Part of a small language model's weights.
Training: a variant of Adam for these matrices, 12038 steps.
MLP neurons of a small language model. Each row is named by its layer, matrix (gate and up: input weights; down: output weights) and neuron, and shows model dimensions 32-127. Each number is 128 + 24 x the weight over its row's rms, rounded and kept within 0 to 255. Numbers have three digits each. A neuron's up and down rows have the sign that makes its largest values positive.
After each neuron's rows, "fires on" lists the tokens most often at its 100 highest values on Wikipedia text that the model never trained on. A number after a token or word is its count.

L9.gate101:116121129130091117132113202107125117123105133150143095146125128143142141108122102146164086143119136101150130136130122140135120084146126129149128144156138166156098117149113143124091135160094146117130152141134154158126119093116146118170154147151117098094111122129145161112131100125134094155
L9.up101:166107100114107134091125122129153096088095158166147107116116129123151112107117099157142112142126127111164123122125108162140129075139109137106117174147086131139109090139161158118125144114157143103097137132111127141154153104081104119156154096136099126136123130070138178084149127150142127131
L9.down101:139138127106148117113139073110192127104131114133113137120119130106133109119155090114108153141171104124144116146128160156095131133140155123092091126110128112135130104156176140113144114156099130126167084110115091061133110119116132129110144097114154158130130126132150121085095158118125154131
fires on: "que" 21, "." 15, "re" 10, "one" 6, "E" 4

L6.gate142:124099136113141136091100110138116089143107104139146111095167124126074127147135100119112114097180133070107103141160100118089138119121124145113128086087108188125166101115135115148113083114110109126134158123114151141177150117081152103126076162130084139104151108113139142106127098166125128132
L6.up142:118117108082119161148164119123164133118135118128095090156161147112144097121124153143086124111164109144109123127122118142136133094114114145091182134129149116173150137151109132149109113112124132172137104077105128124111162123119144119159147163168108146116189130150118104094156128132140138122
L6.down142:140116138151121126129101108094124128081108177082172164140160132123124177140100128098128146144093140118126120081122128081141130126147088159130103143138132112139135143138127154109160107116142113096146120158116114122146112179101091110102116119124142103081079133117114107158115100133098121109
fires on: "," 64, "ir" 7, "ive" 5, "us" 5, "ite" 4, "rop" 4

L3.gate332:105115145142129076109097124136143112137139121109123112143152160133135164126085130140131122164106120136132168136119151081134135130110131134137134131147121086132099155094176124114113144137144157157115111116156130120103176148158094138110126141088165103151132164119112108115129087091133161090
L3.up332:111099121187098050121116185115111123140140068143115123150123153068161158136127099149118125121166109131124137138145111114134128125188124112110115141061123053141122105152136178122115119161122116127134106134130169077091157096125154117142108117114127133114122138097110108128136120140137117150
L3.down332:135163115090155119120109125134115122159124107086093109098114113097135145111122133133132111101123151129120145145114145140159139128073168136102093089141154159137144088100144101091110084108163156132098129112115155121089141121099128128136154112127108161135124109146183132137116110147146136112
fires on: "f" 17, "d" 16, "am" 12, "t" 9, "ð" 8, "b" 7

L9.gate718:119153108119103092115146157125141095088093116111089099183146159161173128163154074124127149175124091102107129149114089170132118151154146144166145102168177138129126168149136109187095137149113114113142135110140118139111123122152183148125141128126083093106146131131114133133141143101130089138
L9.up718:079082100105162144115097144119125137084143171123123125116146171135129125141113098126135146123140120127120139164131107125171085117119148152174138096125139100112105120140152167127111105172105141105130123142161109136127106132099106134145167092097115171111112153109145151139164151116155099092
L9.down718:150135142117137134152137121108173138115151066119120117117145151170162146137127103113105145109075118148142093107138108150125136132131130133093127175119114113146134090162191103110144147144168162157122130125107150132153190065146094123160111150144135115123145149172178087131111144158140133170
fires on: "." 76, "er" 10, " 7" 5

L10.gate5:112154129133169125083129167143151102141113147131110106136144161139164140147098080116122118108128133132119164154118133133112134117096118115181120086122146137083120121100071165164106100137140127109098153137118120101115142135098094138178169129139125119101142106086106096118147132109092108134
L10.up5:110108126145166164109113129144091145095158164124153116149130149109115112157185097097109145106151075169136137172128119114128121089130150121116128098118104128109119108151147147127131112112156109083120137106122158122078118151143134119134146131128109154095166114123135109150074158098108121182
L10.down5:136128114157122131143103120104142111146142138136117134131101160126101129161147111143155053119144113145136119140114139121128086151157137135120087177122143136112136150141155100137164091158134126158181148143150146080121143173126087121164151108125096167131148134146139141137089150128157146122
fires on: "," 56, "er" 13, " of" 12, "s" 6, " M" 5

L2.gate481:119176105092155105094140131110167127136134102107117130145155115133138166102096091147174106089129110141105103164157131184132131113136130119177132121145135117123133134101159095135129125128136109157112201166130142110162152140108152120135145100148129107147170109111145169134116135153105122134
L2.up481:095136100122153093104137127163136081105135177111160141162122147112146121136135120130148171119151125120103104149113127191137100121163131161125141081107082141119116121110139102138118150133175133096103159153093142113135134157166150121101146096139099114148073088104120123124159119148106157187
L2.down481:102117132151128135111155149173105095107143174146144156153103146092150098141153129133120160157102141120137122137093120164128133144139118169137116068090091147123100111141130120120170136156161142088097109115111143127125114122171147111089140112123112132140092093132109098108140128134135175171
fires on: " Co" 52, "x" 41, "co" 6

L6.gate589:126129128126141103122163119122132136135119146133118149132148165126086121119124111156130128124153126080106103143132122172099156140135163122104104113125141152117203099137120075095091090120136150151068079107042124139084138143145131135136119163140095094112077076157184154109123144125122168132
L6.up589:164116106152174158147132112113122147115141099147093167098147183139088079108129132146144088130115114149139125118107140155093146150135130150111091104112125092137144114083172119098130124151128127147124102143070125141122142136071123119176167125155089150131111108153142111150114151131105105139
L6.down589:102127139141149182138128099122126075140123143112133126130110109131134139161114095085112112117096167116122131117109135099137083129082141094128132155146136122106070156145135155150144142143100112119153175140196146157174106095092107140128126100134142187146110149124100177158113089146114125112
fires on: "," 42, " for" 18, " =" 12, " met" 6, " all" 4

L3.gate257:111106113101116172144131080140079053160132123137119165134126150136123141139120140098141167147113132162128106145131149097123118148123118147129204105132107145073164142123128128124123155125121140122104067145163142095135118124116107133144115156127113122134086108127146153177139127128174112156
L3.up257:091156103130156141119120133117112156128148155122068128101097142112128166096130137102119107116147159110114124134117098141128169146115120096117111155151105132110090145160183116087159124142135142131142083129145128137091157119143149130145201121153111165170091101134152097163160160090151110160
L3.down257:145162085147138115120139148132181170086183131150137092123135094131133139127148146144105126123130147140130144118092171178154158132134135149130149168126168095170124127158134117184113119113118140132138172135104086119159112107140111106120107080105168130125115148151126131106119121109122162114
fires on: "able" 23, "ful" 19, "st" 15, "posed" 10, " various" 8, "ate" 6

L3.gate384:145123121110114162122132143142138137126131134133139092113139109143111118141185129092129107130179124174106138101108116085135119132086136122133104096118155128102094130120115121102139130111143153170115161092148142153164113110131104108136155154120132181078143123126164172144141148115122108151
L3.up384:126167094144167169135153132155133082110163148116131137134102170157119078144112163149106138128093139170125123160106085101128127099119128143095091142148110074116104137164146081110112145140112118129125093109165159095147111115150115105116151079118105117157105146128158106112113173131197133127
L3.down384:155115153124142130123133115123130135133198148132152155132108138126127118142104134123140115139109113113155087117141129136124110145164090130136178182152096140140137134152131133120147107109151130104126099138120084112113114197132151147084108080140170102136109111105087124093122120149125143124
fires on: "d" 48, "son" 19, " contain" 9, "gi" 6, "gg" 6, " include" 5

L4.gate88:183155153128168116122064143122135120120119141114085144109144156169166132087092122140128138140149138130138112113112099089126103160096131101167122141107124097144109070143128117125078148109142141129105127092142129125125114116102119145129081154141135157107151140148101114102155123122152164096
L4.up88:126138125132161116123113148129119138088111102136134173122128154151119139117146138111110099116178138123152107099124140100098119152087116138138105096141166081151089110198162147104125129118146170096164107130143113145095092148110139113124111133126108165093128100152091106124149132126197149135
L4.down88:107105107115113119120193128121102122148119131116141098149121130100108083146161136114126123118133156164118160105143125170089098153126129090070116084135140091123115158135125165133175104160118134134172134149117112113125097139112142119100149117103122108132137114123111114146110143124128138153
fires on: " change" 15, " place" 8, "ut" 8, " site" 8, " type" 7, "ak" 7

L9.gate139:128167142124170115135165096140084153125133079093102162168150150116156131082137100138118145169166114178123187159136124135127157109136112144154110111157096129093138154080140154134109065114153134132137140096069149116112089145163153120087120163097150109101137135177120140109142105066108145155
L9.up139:143155119127100163169114081148104108136112131094099142099118123180145152147159165134094142111121208148130193121085159116130160098161129108116143133090144109134154134118134122080124123120132135143131129124096148176140130124159113127125117126122119148083153146157109163128130152126154151136
L9.down139:165104145139111146131087114135167129095135108171166121137115116135121139106120133122117116107118120110153098113109128124124133131130103109090143158118161093178147093169099152077146149127131128146151095136201135129120150090138112111158105100139180078127135136105169118123148129186128128103
fires on: " re" 30, "cle" 9, " co" 7, "\n" 7, "port" 5

L4.gate646:151108160140127106107147169141144165167097143121123090109133120124091135154127165111134096128114142165123072118143152101106169111125131108101128132153087119105140131117119128086122112104121139113171139131148175139078156134115101157136104119125162142163154089129144157140135124136119126113
L4.up646:114106099143131052166110166093125132100108076112136119099122145112146112125149119125151090126134131140098122165079104141142142165102134101067103091149133082136110109146146116128128123111108151129111151133140119104082110118133148129164151117081151147151129160151096142155147132149108115177
L4.down646:156138177151131115158142140115104112138094134108126108115090113140152169148122144126121124093146117130151131120116125099130115178119111146108119098183140143147147133105141127129121126173133138166135097083111166113128136138114112153138161108146112158136111131120153178134109114113176124113
fires on: "t" 42, "z" 30, "d" 19, "tor" 4

L6.gate322:119147120147110148119119097121124110164140113145160193131133103134133137138119136100142085138148144122122097133118135121147087100117135121153140076093133102108130158118117122139129091108122131166098109138113177148148146138093153190106066162108136066144135128126137122123124146147143157126
L6.up322:111126147176119087138158143155122123121140128121140144154137089130137090108111084101157114117128076160159087109107148133106069132114159153153126105122134085132105146109142150112128093112089135117120103141119118170126115131108152139145148127158152066141126106109123140162135143159134166168
L6.down322:165115162137120124159117139161115172130130068124161120107111105119107102128108140112121135138085138139127138124108079102149143080177156156121140123152135108124102106146146118112158150137103164154157117148090118137114114160140160131176139091119149125138064164146110150159137167139094180146
fires on: "d" 25, "es" 16, "el" 14, "l" 9, "mp" 8, "ock" 5

L9.gate652:150159121084124120117108110136115124109097131115077150140125122151158159140129105125086136103142126105129136157121146123160121134103111139124132142091104141095122118156142159129099150130119120128162157135106082129127136097129135153140152160105151132163165160167155145107102086123127153132
L9.up652:098167122087142123170159116141100118122171097110111134125106166093145141202168112162116159107133100149123128168107166150104146144126123138112137118114103140126126123143135141111166137101133116167164143139075129118113141098200116158097124105082139123132128086136127125117102124149082100127
L9.down652:181075136116112132114090111126124121109100095164139131121115152146111127133136137115175109158108150130123126132125126087117114114130156093140136149107126124093131138152125138128115095116156123089133111156137120150136130132130116115105109113132092186110170154163159111145115115134143147126
fires on: "mp" 27, "us" 16, "ing" 15, "ea" 9, " also" 4, "un" 4

L3.gate72:109123137135135073111097071100127140129123123140143128160116151084124094155140135110140121107093122139164090143159133132081109132157136136144093150124150107135107135145098131124134146141105125175094054115129133137121124113118120105155125106103138140138111089140122136130114115126165152143
L3.up72:155103118132151114118119124143140142098139104144117096078135166153145149169180127145132118161124125133158177156112076114101112125111135157090124154115128130087134142064120078143120167115129172125107108089132111094077139105138122113078102147118167108133135128147095178129119156104133154119
L3.down72:141130138152130146134177139161173160126118151121157165166148099147116124117124113131132151111160126098107116102130154119160149118105086113112193092120133123157116087179164126118182119141140108106150115132132096131121131131113094131084157108105127123123105134129144157110120141147118113099
fires on: "ver" 53, "ler" 11, "off" 8, "ker" 6, " title" 5

L2.gate32:155122137167099098099113134102134109111137147145125145130081193120161089147131145104141106149161103150090137162162106119157134155098137087092109134141121133147137123133111119156117140154079120110125106131174108129099127117086165146103146142067144132114183127140122097137112116135126152105
L2.up32:187153093164083094100134133160127120133100157123134142147128158144102115154118140120143067139174139116093102168136135085159152152143179105099164104121136109138104126146133128151119119158125137177125117089133105127123123168103170116137104156099128132119153173121090130104085142116121132085
L2.down32:149096136129122167143182105103149105122087149096149142096104108154148123124139107123129113138136158083150194083069131104162172118110135134136148127101129112121146107128133133136167098105125153145158144175139102119164106142168069146141129115165095157098123106128122113139117150087157126157
fires on: "ar" 19, "r" 16, "n" 14, "y" 11, "t" 7, "b" 6

L2.gate298:118149124100130101140087138123102123149100103126123159150134113119089150113126123148144141111139115093147154126160175079100121157065168124170146131143105142106140129100117118149116088145132104093089157114116145114125134107140126137113082129146167090129161101048126138131085111124132104163
L2.up298:080142086092127103115139143132117136139126152132102145144134127107100175097119096187106158120159094097129141145152156129143130166078120155169120120157123113119111102141082097128134116128179113117084135169118143114168157118128112125137111119142162127130122142158155162113079113112107125141
L2.down298:110121098112138145125192162112125141130106145150123086128106157139130143139140100171084162111125111097152158126152127149138143163124107149141114131142097097138097099130116077149128148108178098120098120149127118140165128120112102132153116113140139139155090161161171138119099134097097144119
fires on: "s" 33, " Ber" 28, " Po" 12, "d" 11, "b" 5

L3.gate375:089140120094123112101149134155099122118093054130122123121156144096111143145128120124143110121164093095140153134137140172120136101138148139139111128117135147170188142122096098125121122110119151092166167155108146141142146138136145146115119105125114103081165115093158112165123122124109098156
L3.up375:110121092160154109162114153120115102115121129099106135147147177117099151132105079127144141124174089133124188125114105112131121104145111139150070154119107127097131121109151121038112157131103152116124098111124125140121157115164145130152183161112129094128104125132134118142129115117149083172
L3.down375:114120124144126124190136155126120103109145149122098161085124181154103124107128127123177164114169102141102176135160132094160124128111083118130127138158091121049142140116137127069164170136094188147108127149139097148115131139148143150122155157091174154153107135110131129135132143118167077148
fires on: "th" 77, "ver" 15, "ce" 8

L10.gate168:121129099107112124115118111079084096161161138125143107162095127113109121119164098165122116144132122105096104186150131139119107117111131126136146145074113122120119078120136123106096096098173100170120128119093128125128088138132155141156131147160139125114156109137167123136110138138121114154
L10.up168:076123105094129144158138139120123150133143165122131116103113108125122079110141102142106126138126069171137145135148149123114138140109094171130120149111101101128078104138164114116120110135183186152173105099172089099087133121090155092158130099172137147098102143132135150169133174127152133128
L10.down168:142153121158126132146136103119131147135125151153166089094118093157129152105100117128074122121153131146175130086146112163133093188122137135134100111169110093114107149102123171179141106156079140126118087116175136121111138111120160136119131117161184117129132167149132163149129113120119118103
fires on: " a" 37, "on" 15, "re" 12, "con" 5

L9.gate277:121141133141159128132131108130098112126162122132146127170171163145170133132089172065115139140086167134110139125120151168087107127139105110130102083145100102106125143106112127098146148132100161162128073122083122137132142123163125114114132144127155097129122106113164155131129113151115110130
L9.up277:169193091139105084139151085110113112157161136101134132111106118133139140131150142134160115131123147123155098131138115137102105143131138113125144100155126114105131116112106145107134092147147111154126078144167153131155139119105083135100155105137106124134100134156185112161136140087138101190
L9.down277:159093157110165149141128144164110125167175119101147082141077102120106103170122088104138110140133126119157150114078121164105151143157124089118119145104109109120087115130098090105094150148131120128124117142109140089100133120120128157116118120172124074138095141164159114093115126133113167073
fires on: "st" 22, "e" 9, "s" 8, "ate" 7, "ge" 7, "ting" 7

L6.gate212:126088175119123120094141171113155152124174121134131150137139123112117132147166163167128133123108134073129111096138151110128108108120103122105113154161097126176076104153094126103114118108152112129067126135096142150163118119124128108133120136117121137155139101126108160091145102131151153138
L6.up212:109170135121125099145132153134141113131151122130122128124101136165129133089102115077059114122101172141165185144109140143137122135159095141172109125121142122151141084145086114135116164130124107122156126155134107117101161110126094110131100139089108087111128114137097099169173110130166132082
L6.down212:136150100127120133090134114139111094118088115119162136155147133107143147154135110133173106128118082159110148116167083140123115130140174128089129165147093113073113128111144147144137101133135133096132129084141132158123157092134173121131150112153142139155144151107097105104127096100138085153
fires on: "ch" 19, "rect" 12, " served" 10, " version" 8, "wa" 5, " Th" 5

L2.gate74:124138117114163088151146145139102061149131117100123134109121133146081136126139122117144089145138149144130163154149099127114104163154105079154081117143078101113118123149137107078122127148134152158106141122129149091117124132118137120086112143138106116123122162065090149116136102101098131112
L2.up74:118116106167112100111120161125152140158122098112116140097094147098140124131128129117132107128168162129107106172159125149098115155150133128146074119127104107158109097126142172080108140131137139129134113112141125105121102124103172158105136138118083114115145152138088083074143147134122112099
L2.down74:132211104151097130128068150118135148147122157114148115081135128125188132148110106145126113141151119113128164140104136094155146138092171151110107148068137121157156111103132146142086134140144111099143099132096092124130167131127151129127159114116126120117127135154130130098112160147145154162
fires on: "v" 31, "p" 16, "ent" 13, "et" 8, "am" 8, "b" 8

L6.gate727:117103135141146108110123114138119144127113125096109115149135138102123138122106196166126098132091096118089106140141164151118151131141156129084083105127097149115178152118145117129108098104143168125131107131093185124108101142131170117133098167118091110120173113148143091120104112085108146115
L6.up727:137109129172156172136107076099139114124122136138094148116121133162120139122151119127133108119155147125164126115095091118128087074088157070157135147154155097149121133157116087134125137130095119148124106164110143138169169150130149155131138178131143141104158132157093102174110135105155131129
L6.down727:122089164144110126142146146138113109142162189079135101145177153142099152150118191136122135149122115110162147142119149121119138108113164130123098133123127134122130156132146105121093112119097135138120129167133137139107118163153133171144089134132097082124147135163140112153098113171149168085
fires on: " in" 56, " for" 18, " re" 16

L3.gate174:143103160181117090147081167122133140128099140132131125131121124116141119115097129126132151081177142107127138129152092128187126105170125111116114147109116117134085092151136161082116156169131113092132140172135132088121198095114148109131147141145105128142165105136133120115169137166150131075
L3.up174:080118146130134086149160161077105140138148119181115154151147158098113187155144120174156140170155054153109135099120157140061151109140094114109141144133147106110113127129157115098129101124098111177132119143127132142116125112091099144131139113094172098136081141055114109117135130130106156117
L3.down174:140122149096199161112108126133089146133084132150092118139134102085097101135111143119148117138107135143125132143151144135129117129103162142126109108121116144126171117111108122101068146103142107108158062134093136115135116119148149128128108108153095146106155128127146127153129094100118087137
fires on: "ed" 37, "am" 13, "d" 12, "s" 10

L10.gate607:097141128120127125108125124104135117177096104128101108117086161132146160079122136146098133109114105090126175125121171153140144152147122084132132131132119161103159124118124140148088130137148134127141122111085137124154182105187182155176133148137091121113148099135113133107111126133094126139
L10.up607:138082112107147117133106116123101149136117147146114141147158109193126098160134132066141188164136113154116158090152126162136120110133130156140078094187135120128095177123135141121114168156109175123123146129140141120123116120095134149137154156112153083099123154129191167132128149126138093109
L10.down607:102129132107146090134113141132091126132105115108114083130124146115161118093106125101151158111103091120155143147107137179093144122134105104086115157110119140079139126097134078137118144126113144134129173150103130102160106113167169153068128107131169130109157095120157140119150137137142114154
fires on: "." 38, "al" 30, "ur" 12, "ot" 5

L2.gate514:109115122099152158121136110111115138144147135114152119152134164162133182108125141088133123168085147126142153122107168109110085145103138152153111097147129092086096170099115118150151132150152145146103112115150112153136129152165078119104143170182155148097098114161124146154134134111152094158
L2.up514:125133106125153120156109101120138172101160150142142153161108129157112124165118155133132110142166097135118128107123121106102127092172125125153108117115178133121124134136107098101135157124149118158135103131157119122075149108148061135105155082115154158121124153105148163141181165086129132158
L2.down514:133131178141122116114117124160137120131092161163128179118147150118055111142145154150153141109127151120143137110144151139138150132175097102181166178139153154147113104143130106131105155130094172132166151138137119124110140130104139137098113092119095102171145142147138120120139145134119181132
fires on: "e" 21, "s" 14, "mmer" 11, "field" 11, "ver" 7, "an" 6

L2.gate154:102133139115103096089130151151126153129146149130127113118174129133127132142137127131106118151176151143151179153183182138093193135112112095129124124128096115137124139122154120121086133099128096103118150092117119131150160097130139134096116130108151122135124161116128142098109117149083110140
L2.up154:105132143139149149118119136188134118135161193112111148132166153123126174080140116134131123169099148154126131130118203113110139200105133129136077117177114123148153128148132093128139130127106104105122111124091143103140184128093140144139097130102109095111123165129132135152092160177105112120
L2.down154:112147145151171133120134093172118119130131171134109122107140155125157145090123129122150102132122151151117115124115175086133159209114144148124094117175083122142160139110140087146123141124147108108121094149083135133107130131121151172128092111104128146126121165155164099174100156157156109127
fires on: "n" 54, "tern" 12, "st" 6, " Japan" 6, " India" 4

L2.gate72:136071144170148147148101118110126165120112108157114164120113162169119157149123135141075123134148132100154127148126124100130127146134122141125127137103131145187175178104123149088151118172164126111139110169131062184117061160122119100118103130109128136154124101091111118111129127091139143117
L2.up72:123101121146152137138081102086112159133109115145101156123132145146095126118109148138094104126166152097130119136153143112118096163146120116131136134126101177172190169094112128093140092114122133097130120134104097140130089159129147125117107155125147116132120080105113112136155102122124122113
L2.down72:143134134150136133122160157182156114096132137123163117150105132156161146147157127112092130122101112148144143134111139122135147127113138166131140131104141085115079154144162141150172179163143155144120123128151097138119145076109115104147101085098108131124130134137094155093088141087165139143
fires on: "ian" 70, " local" 18, " 12" 5, " European" 4

L4.gate470:134142134084111123061150140126118111117121145098159121116081080110141159155086139117150134103129115125146171148175130145125095100158142157152089138109115138149071109127080151156149105149107109184147110143140128116118094118138121116133161151110163118132080120163120128115115149128133158146
L4.up470:155152121110099124103170118106202138126129103126132108093102139138143137123131112118114127109119146149115165106156123152162174125142110124104132101140122131109115109103128132171110141137127100168100095122130102085140123091155119146137130112137179158138124124154124156041122121131165166152
L4.down470:129148144138133140137115138132127094117178142112141161102074144157098071103131148093129133075129113130115068108089099125131166132134145116052111116124160110111137120180138148111153128113153114096150147135163111137107133109087145113156123121124083135111129113140108149106152121168111091089
fires on: "le" 48, "or" 15, "ver" 14, "ler" 8, "ć" 5

L2.gate212:137140108052138166124160148091116110093110088127126124147144112118144102075095087126156122122122098147103112134129141131116092124145133119169162161145101143127122109131142104109138132085146124141142153162129125076130134119142158130141142127131136107132157136120108147131137109116084097147
L2.up212:151152083100154175141173154129085109102123126095128160167130131124151120088129104143127169172138086137099118136101151110121118156105130159130152117133118126145108091146152075099146144114201114159132135137134129078181141108130134103152159126127120120169124149157098134152159127099097091176
L2.down212:116132132173135151141167136153085124105122156124153130138110157152158091119171141144086147135129097139134141125072143150134147172106120165108140089131120103154110125132144135109133144167216125131118100102121127133171120117108119122123153121117105143173106165157101119141137135080137123169
fires on: "ct" 40, "t" 27, " Dr" 17, "x" 9

L6.gate181:152124128134133102078106153106107151149133130105083105131161142118114157150132148098105146121102153141089077128135163156084150119130166090103149092154152152127171130102117132142137155123148109136119132127115099138089149087136140129147135115127144083145141076098146137171077079129100142121
L6.up181:129129118150113092093148196168125155170152130118111113124139137137166166130138150096112171125075116144138102161088141125097146134109127099147111130155111134132156117172100083144143143160180112131162133118106092136085142141113144095137143111137147127167169112103109150161064113132124090139
L6.down181:099120161113148127161151155154126138126167145122071128137133141097184135102126144114131130164136109155111137143107093126138155122123088128152092124169058108126119121166110104144106095133140125166155130118115112141117168113122097116137111162145125119132132174131090138098099166109153074135
fires on: "w" 39, "ur" 17, "n" 8, "p" 7, "b" 7, "st" 5

L3.gate17:128115191166143089128138141133128095140104128122098105099114140139079130105118110137087109102192102101109112130179100154149163142181117107135149130094055125137158149129149162069114123140103153096149190135090146102160147131120160122151148143126108109114128123146099074114111095155127122112
L3.up17:117135154162118121111143168148153113125066126132097129125114123133152128076116135118121120102113103153117093135143093086149126086153099135114119184153106132144107121126123107100133139080101160113165155112149136111129118131101161148121153117116104116125167116153128107122145098133154144125
L3.down17:118133129121112158146142141172111147128147112130138156122118135150092114124133090148134166112127106149075117112117093070122097098144078166102144138178149149129164125133149112108127184126160172136117124123142089089101114141145166151091120141116108147142118155124155134155135141163162150140
fires on: "g" 22, "r" 18, "x" 13, "th" 10, "y" 7, "and" 7

L9.gate507:133162111115132117131132124152128146130127154155140112149182128125117118107134130104110117139168072083146104141149124121184103105127180103098152135103091183124126170115155134108134138148161139109122121190111122152130094124103132153094133102107130087117172141113115123093147111123103148158
L9.up507:137139128111150182127110154116128119142142090133111164120128149125115122177137166160147126109126138121155096188124115098112110119154149175164141112147154130082117119118142139110120140172120132118142114122153107099127139097128132124121137139141060165136097152128129114135168083148130126074
L9.down507:146108084118101128096084127122131141163129076136140112100094122128106158108147160170132136116136160163139109134121086130104078123135097162118166106125140127146159114142111179097118157104146158181143109130089129132121120126121115086116224135099131139115159118115117107131127119168150113092
fires on: "d" 23, "S" 21, "mer" 12, "s" 11, "t" 10, "o" 8

L2.gate591:129169137144135119072093129116154151136076123082113159124131110064157099105143143149116090156165116122112130162145074159132146134122146105095116140107174138149118115153107144108149127112124131134149101121125096126118067155107130158144129132074096136136146143170139044157147116119132113135
L2.up591:137118152115107135127119139143120140103077139136144096127147125134146112135124126153096149137101137113100121180118219102142172168134168122105120156154188149144169112103164132121142134110114114130123130096144142116150128131103159123173120138088143086145128098145123157145100114140131076107
L2.down591:139147165143106083132138124115119125112112112114132132123092137143110137142139129149104131150141093156176137167145143107141123125125096120105165145117119115146150056142136099133103106156130158117151112164169106117143116153109102119098117119155115142141173137086112098190122119073105142171
fires on: "t" 25, "n" 16, "p" 10, "s" 10, "ver" 7, "ate" 6

L2.gate721:106121140146177142139115141132144158126090147118138109109136112084096111134138095159095066141099145143122110134097081105108152081067125141114137143151088119135129100121143113153126137170094107120108161161103142142146109146120138147114139156099156136119151105110164122153152118112083119119
L2.up721:106138130141123146169117157160133119123110136136117125136142122092099137100131105114068123143145118134143095112089134112134122087115128148070114135159114082115126150108201128175149189180132121131146124158121155161122133150103171119120140131144107147112139143146145106109191126111099148097
L2.down721:140138114127109125142154120134109105120177108100135120118129129137119143087112140099093164129124076128182112126098110145154092135159120134093130111120162091124100164122155146132173196128171132130138139125132120150102172095113145136144123120149110162155103132168106102110148107134133143094
fires on: "s" 36, "S" 16, " person" 11, "š" 7, "F" 6

L2.gate707:102147114121123136122134150128120133113139081120135128145139111129127129120127126185119124105111135140086157139127097118027111122112106156155148166105131126136152100143137167151150124124138123107173100125115121130135199131091126145123098108071150096141154094070131180143099108112131122133
L2.up707:104097128129145134083130142109121117080133182156132109160092111109123099129120107120137111152127100131120134123120189109119140159096144132089109148125153121154134151155098130145121129115134117121122159146130133106124204138137128135089120091123126100147088101131160141161107110106104151135
L2.down707:137126155134113121099101137139130130136113164108174127135114140098128128136109120126096113112125141132119144077142102113169117123156138103100134146136079099169140158131122144155146131136134110137093144141164126130151109127147126082136116126191105107137099172142122132137127126154129087128
fires on: "b" 37, "d" 21, "n" 15, "re" 14, "s" 7

L3.gate537:157122142158137134104102151130171109147148105119141136125125107135093155149152140151150103078152113144101148112125092098106135155112145117141095159111133129145185140082128139131134148108106090133212141115085107129103157121098143152132123090146098097130143090132088137172093179101092155123
L3.up537:111154130159148123126117155152161139142137152122141133150134108124106136137121155116109147105101101156112156124118084105094142105152136124134096174101119119153125128113119168108169164112093125137163159174113132114096156129145117173111151104156107080139120113125078127164106158124081180122
L3.down537:100148128141144162173097129109105142126140146142176153095142112126130097088099139136093117127122143124142136130153103133153130132121111101100172119127101149111118118126113172154123151130141152108072144158139138088148119177150127114140125164149126142101112162137115104122129120119129134131
fires on: "m" 18, "n" 18, "s" 12, " App" 12, " M" 10, "g" 6

L3.gate242:129153121118090100123116159130141110128119093152113143110116135136120104074137165117102113118130094156100122134152124109133116116171133157141145150131093120146171107114138157090103120104151119130131136163087156143125141137172124125166118125118125100121169088130097190121156095117106131147
L3.up242:143114153162130125158114170084152096100129132113124139103100134154131100121094112163116108146071130137144114156098100099154167085118149112122195152153102120148128116136111100125116172126114106135087136146146128091102154127172153103128151115126120124157111142146150088067159153125154119122
L3.down242:097178096112107087132113132089122134132108126119132171107143116151129151116110166125133097172149133164149125081132071101170121096115125133177157107148109136140096133097116149136167119124130098172155099070109111111076149127163109117087134148109119135151145084144169063129143136153169117124
fires on: "d" 48, "s" 21, "D" 11, "." 6, "ll" 4, "ill" 4

L3.gate704:158152098146130071139096150122119110132082098133113147148161129082122116131129140128076119129127139119117104161117115106157125075136112100134170119100132133140090114171151120118123139163130151155126139085147110153127142114112153136107146155128122095136156087146177133103164139151133149100
L3.up704:121148143127128115141113139120080135140118133123153113173119132099119112129123148095106129106104156175141109121088129120137145118146160108120191115144171111128068167164108165113160163153146137154175112113148122111130122122138150086135166146138111118141129102142184112138142101153105171099
L3.down704:131104145065103148096137111124106141130106121140192069148103113125150140126136099107134153127108149166149119061119166153117118150149170128139162124180169077139096131157092148086170165144136131143175109125147117101148117124121100110149132132143123105126100137124157100153122118084134145117
fires on: "s" 71, "e" 19, "t" 5, "x" 5

L2.gate414:139122147090150123163108156131120115117106159113131149145110117136083099099113089099140125109126128154093117146129166128112112145087111151147175115153101147132130167124120098156112100134121099112129180156110146123140148145101134130155127114165174077106148121095145160162070105094103103125
L2.up414:136097122131093139122135136162086134114102140124094124130151117110115117114144086139104142152150131076108132138153146165158136113132114136099140065097115171141111136105129131162131145134166110126173159077135092142122134143165137130153126061149136107096110140125141152145116150120122115137
L2.down414:139142123202121128109155131163109118124111115160157108123121130124136150138154126148105156149136134057111123144131137173178168134146148119088146049096117146124133124130156164127110125159152124107157141095141110098108146143156138126112155087119100111118119154133110135142108142122150154164
fires on: "e" 69, "x" 18, "ov" 6